Part of a small language model's weights.
Size: 12 layers, width 384, 3 heads of 128, MLP 1536 tanh GELU, vocabulary 8192, 25.2M parameters.
Architecture: LayerNorm before each block, tied embeddings, capped logits.
Training: a variant of Adam for these matrices, 8165 steps.
MLP neurons of a small language model. Each row is named by its layer, matrix (up: input weights) and neuron, and shows model dimensions 272-335. Each number is 200 + 30 x the weight over its row's rms, rounded and kept within 0 to 999.
A block is one neuron, or neurons of one layer that tend to fire together. After each block is what it responds to, as a language model described it from the Wikipedia text at the highest values.

L5.up83,171,202,183,172,177,255,175,183,186,215,207,173,211,204,248,176,197,177,158,189,170,211,196,150,221,194,194,168,241,212,250,218,220,243,173,233,164,175,168,213,172,235,196,197,231,217,183,178,136,245,212,277,239,201,187,200,192,169,139,137,215,225,152,218
L5.up96,148,242,268,224,190,204,252,164,210,151,183,194,250,197,165,174,144,219,185,166,176,185,264,174,231,243,205,221,245,134,179,192,176,207,151,195,197,175,205,219,243,228,148,162,239,224,285,182,194,265,206,186,179,185,210,202,198,115,180,163,203,193,194,191
L5.up279,219,210,181,162,161,193,244,238,203,185,253,169,188,200,162,188,214,199,205,161,239,243,203,161,176,243,200,181,209,160,242,214,250,185,131,208,142,224,172,209,166,183,193,163,201,223,165,236,181,184,182,226,149,229,244,212,213,139,173,212,201,201,243,262
L5.up281,240,263,259,147,216,158,197,229,241,163,195,227,198,202,163,214,160,179,147,192,209,151,189,208,207,237,196,186,183,189,210,192,192,182,154,193,219,146,209,187,229,203,196,247,181,190,261,188,145,256,200,225,148,195,200,209,195,236,201,174,189,191,215,175
L5.up344,195,220,217,196,151,195,231,189,208,145,198,186,180,207,241,234,158,197,213,166,196,180,249,200,165,228,167,185,235,156,255,185,189,249,205,156,232,222,199,168,200,191,204,151,182,191,214,212,184,188,198,206,189,207,225,218,205,176,154,168,193,231,149,189
L5.up364,191,188,189,234,229,235,187,203,252,209,185,205,194,192,183,186,187,197,144,192,243,186,217,166,231,202,235,174,211,201,197,182,219,219,182,179,216,250,193,149,175,232,163,192,206,233,217,176,127,217,232,271,165,210,244,216,183,191,154,187,216,192,150,180
L5.up448,153,203,197,224,207,252,183,226,205,198,199,172,184,194,209,185,219,198,168,188,181,205,182,151,230,173,273,203,234,175,215,194,198,216,205,212,182,201,203,183,196,212,210,199,184,186,234,197,145,269,188,251,213,236,222,165,175,195,150,165,201,134,179,219
L5.up675,189,208,211,175,200,239,133,182,247,161,225,181,215,182,176,237,151,204,192,179,188,237,222,178,238,178,245,174,177,177,202,194,229,210,139,196,184,268,254,175,209,191,212,205,176,230,198,169,94,217,207,230,254,215,226,203,179,175,194,216,225,205,200,226
L5.up769,218,229,196,169,203,215,199,218,245,164,175,204,195,182,154,213,164,162,213,183,239,189,212,226,203,192,245,215,176,168,205,182,263,211,128,157,221,203,252,206,266,182,190,208,197,236,251,140,93,282,161,208,155,166,205,206,252,185,224,189,206,207,194,234
L5.up922,222,217,212,176,215,210,222,181,234,205,197,190,204,189,280,161,165,175,161,187,219,169,184,194,224,210,247,169,226,174,190,206,262,188,188,220,200,163,223,218,212,217,162,234,186,183,203,221,205,221,212,226,244,145,173,172,231,143,180,200,207,209,146,180
L5.up1028,203,226,284,203,213,245,181,181,218,174,214,197,205,177,201,181,171,196,177,220,216,180,242,226,244,193,277,206,218,192,176,224,223,207,161,188,181,228,199,214,270,212,221,189,210,212,215,190,105,241,199,202,190,215,245,213,185,162,197,220,211,231,188,240
L5.up1067,207,240,228,240,170,202,202,212,200,181,172,161,223,150,213,159,185,292,201,228,245,261,204,191,240,185,254,176,206,201,192,215,201,187,196,180,195,157,166,246,190,214,218,194,173,216,265,159,167,227,227,250,217,203,213,154,210,162,184,216,207,172,180,218
L5.up1301,226,244,221,150,177,174,214,174,246,199,191,169,200,200,203,216,193,170,212,209,271,198,214,207,164,193,227,200,201,191,180,110,226,200,145,150,185,209,201,202,115,190,184,180,201,182,224,240,109,192,172,174,235,191,204,209,239,202,230,175,209,211,201,285
L5.up1322,218,234,159,218,212,203,219,191,202,210,217,175,206,179,231,183,166,198,181,129,196,194,235,208,180,179,230,132,169,187,237,173,266,206,181,233,193,172,237,226,191,199,190,189,234,197,222,194,157,181,156,184,154,180,177,201,214,183,220,231,189,188,174,208
L5.up1325,183,243,247,168,170,203,202,221,209,160,190,227,144,208,185,191,140,169,210,197,284,187,213,163,202,220,253,152,161,176,210,136,198,285,139,196,243,188,236,190,212,222,204,232,212,215,205,209,79,221,182,230,241,173,212,196,274,213,216,220,192,228,197,259
L5.up1395,206,213,239,256,223,183,222,200,187,209,231,170,176,196,182,216,186,174,193,215,203,170,200,207,241,217,211,178,199,195,249,163,282,172,217,210,205,223,195,213,189,231,170,200,170,238,252,203,185,226,212,204,193,203,189,210,193,159,197,215,193,211,184,223
Responds to: Infobox and heading labels. Field-label words in infobox bullet lists, section headings and table headers, such as Preceded by, NFL draft, Born, Architect, Personal life, Rank.

L5.up154,212,243,220,207,146,210,201,221,231,220,131,204,203,242,178,204,203,220,198,183,156,149,268,210,160,211,145,145,201,167,186,164,231,188,219,256,219,191,185,212,253,213,218,206,225,195,232,240,214,217,224,236,232,178,223,202,177,184,249,198,193,190,233,236
L5.up188,165,188,216,184,182,242,215,261,183,224,190,225,205,188,200,230,202,209,179,221,206,175,206,178,174,216,172,161,183,220,259,192,207,247,173,176,203,214,203,235,199,251,182,220,214,238,237,238,178,211,226,295,167,191,169,204,180,183,199,181,234,187,233,224
L5.up189,223,286,233,144,135,207,199,222,247,190,204,218,199,183,216,196,160,175,171,138,189,159,197,204,169,218,206,134,178,159,209,168,243,216,148,204,211,220,230,256,204,178,174,187,200,220,241,170,211,251,179,204,174,158,179,201,197,177,206,245,212,172,219,225
L5.up265,224,230,260,226,214,207,208,238,240,185,159,165,239,182,252,181,158,171,196,194,209,161,175,238,180,256,251,190,235,248,166,161,206,182,190,157,222,168,243,219,243,179,171,180,200,193,277,172,207,206,238,203,179,195,219,208,136,165,224,180,190,221,245,195
L5.up369,175,229,243,203,219,179,229,239,218,167,197,184,168,211,199,196,167,175,216,195,226,186,233,210,150,274,213,209,230,212,192,166,213,200,213,252,170,270,246,226,228,205,173,154,247,250,215,151,201,207,155,211,209,193,165,215,229,155,226,238,183,216,190,241
L5.up518,157,272,268,159,201,223,176,158,184,184,210,182,190,211,256,269,136,186,204,227,177,173,205,187,139,275,203,205,221,204,199,163,175,203,154,187,206,175,165,264,252,181,187,178,180,212,223,213,156,252,188,211,178,218,191,188,200,234,189,128,150,183,180,231
L5.up540,196,220,246,200,190,215,202,238,184,205,227,232,186,179,199,229,242,216,195,216,228,177,175,166,178,214,222,206,270,180,213,214,196,155,191,182,218,180,169,227,201,206,184,240,207,235,174,181,149,216,181,189,170,190,177,219,240,241,148,203,196,173,152,213
L5.up617,195,254,225,198,229,175,239,211,182,200,241,163,197,230,213,212,136,190,185,192,199,183,247,207,145,228,214,182,229,241,189,246,250,200,151,153,171,192,209,205,188,201,166,207,201,209,266,202,190,198,202,184,214,187,179,192,192,216,201,236,178,207,195,295
L5.up639,148,217,205,215,190,242,169,179,222,184,204,203,270,256,187,165,194,233,188,197,208,147,290,219,162,190,218,195,223,277,222,199,230,180,206,181,236,204,200,223,260,230,241,173,235,216,228,222,178,157,184,189,233,192,181,174,237,180,186,219,228,164,149,256
L5.up779,211,252,207,256,150,198,150,182,207,194,196,189,199,195,188,233,193,256,221,187,161,222,242,180,206,183,157,150,182,239,188,212,256,243,197,199,197,223,254,191,179,211,268,218,151,193,225,184,212,180,234,249,205,196,269,214,235,211,177,192,221,131,200,201
L5.up809,201,196,205,227,155,182,185,196,206,227,220,236,219,180,241,195,154,216,194,200,161,203,142,177,218,171,181,174,158,180,179,216,210,240,183,192,215,133,206,213,205,210,202,203,230,206,190,170,156,202,164,206,200,206,214,224,184,168,203,234,185,201,190,243
L5.up816,215,226,232,149,196,184,200,224,247,202,132,214,214,170,181,202,153,194,171,176,211,149,260,210,142,227,170,176,180,140,207,181,205,215,112,213,203,212,246,201,169,181,200,172,170,255,210,216,164,257,258,205,198,178,214,222,205,168,218,171,192,185,210,245
L5.up1068,211,197,190,295,144,194,177,210,179,174,170,216,191,206,260,185,177,224,202,209,176,196,219,193,158,205,167,166,185,190,148,199,227,212,183,179,252,194,245,208,235,200,170,215,157,195,228,129,194,199,181,227,220,177,219,238,193,207,206,209,236,191,200,195
L5.up1203,225,236,242,214,225,220,234,201,135,192,203,136,226,194,214,211,191,226,200,202,241,170,194,191,135,166,260,189,155,211,203,226,222,215,213,209,229,222,236,269,224,191,184,187,185,170,203,229,184,239,190,247,154,205,189,230,163,213,201,168,191,133,193,229
L5.up1250,217,234,219,221,154,203,139,255,221,205,164,237,235,225,181,220,162,219,210,182,254,200,266,214,172,187,195,156,187,229,150,101,230,220,110,198,238,159,280,249,233,199,190,198,220,170,269,164,166,191,193,163,218,208,183,220,189,222,199,166,197,177,217,185
L5.up1457,196,211,233,169,148,178,216,209,242,192,202,247,174,214,191,160,176,210,224,195,223,199,254,221,199,220,218,159,208,195,207,185,204,181,122,184,188,175,199,269,231,204,159,214,159,196,224,152,213,210,213,193,185,137,184,187,203,177,206,221,168,176,205,280
Responds to: List item separators. Semicolons, pipes, slashes, commas and line breaks that close one item in infobox fields, credit lists or table cells, e.g. "Scott Spock;".

L7.up913,215,227,210,225,213,178,171,188,206,248,186,158,203,198,199,155,194,194,149,218,183,206,197,206,218,176,285,236,209,181,169,215,243,208,131,227,174,205,221,207,159,216,212,179,177,193,218,180,181,203,177,234,259,206,251,221,198,180,185,171,219,233,199,186
Responds to: Table and infobox field labels. Column headers at the start of table rows and infobox field names after a bullet or hyphen, such as Date, Team 1, Running time, Total.

L7.up1226,205,223,245,174,193,233,171,240,210,202,178,164,225,218,172,193,127,200,186,162,255,186,207,200,162,188,246,161,225,206,152,193,186,230,197,193,204,243,182,216,222,183,182,203,190,175,201,174,218,212,256,257,198,200,195,189,213,188,207,220,208,215,219,189
Responds to: Infobox field separators. Colons and line ends closing field labels in infobox-style key: value lists and wiki table header rows, e.g. "Release date:", "Website:", "|---|---|"; weaker on section-heading ends and words like "there were" or "published".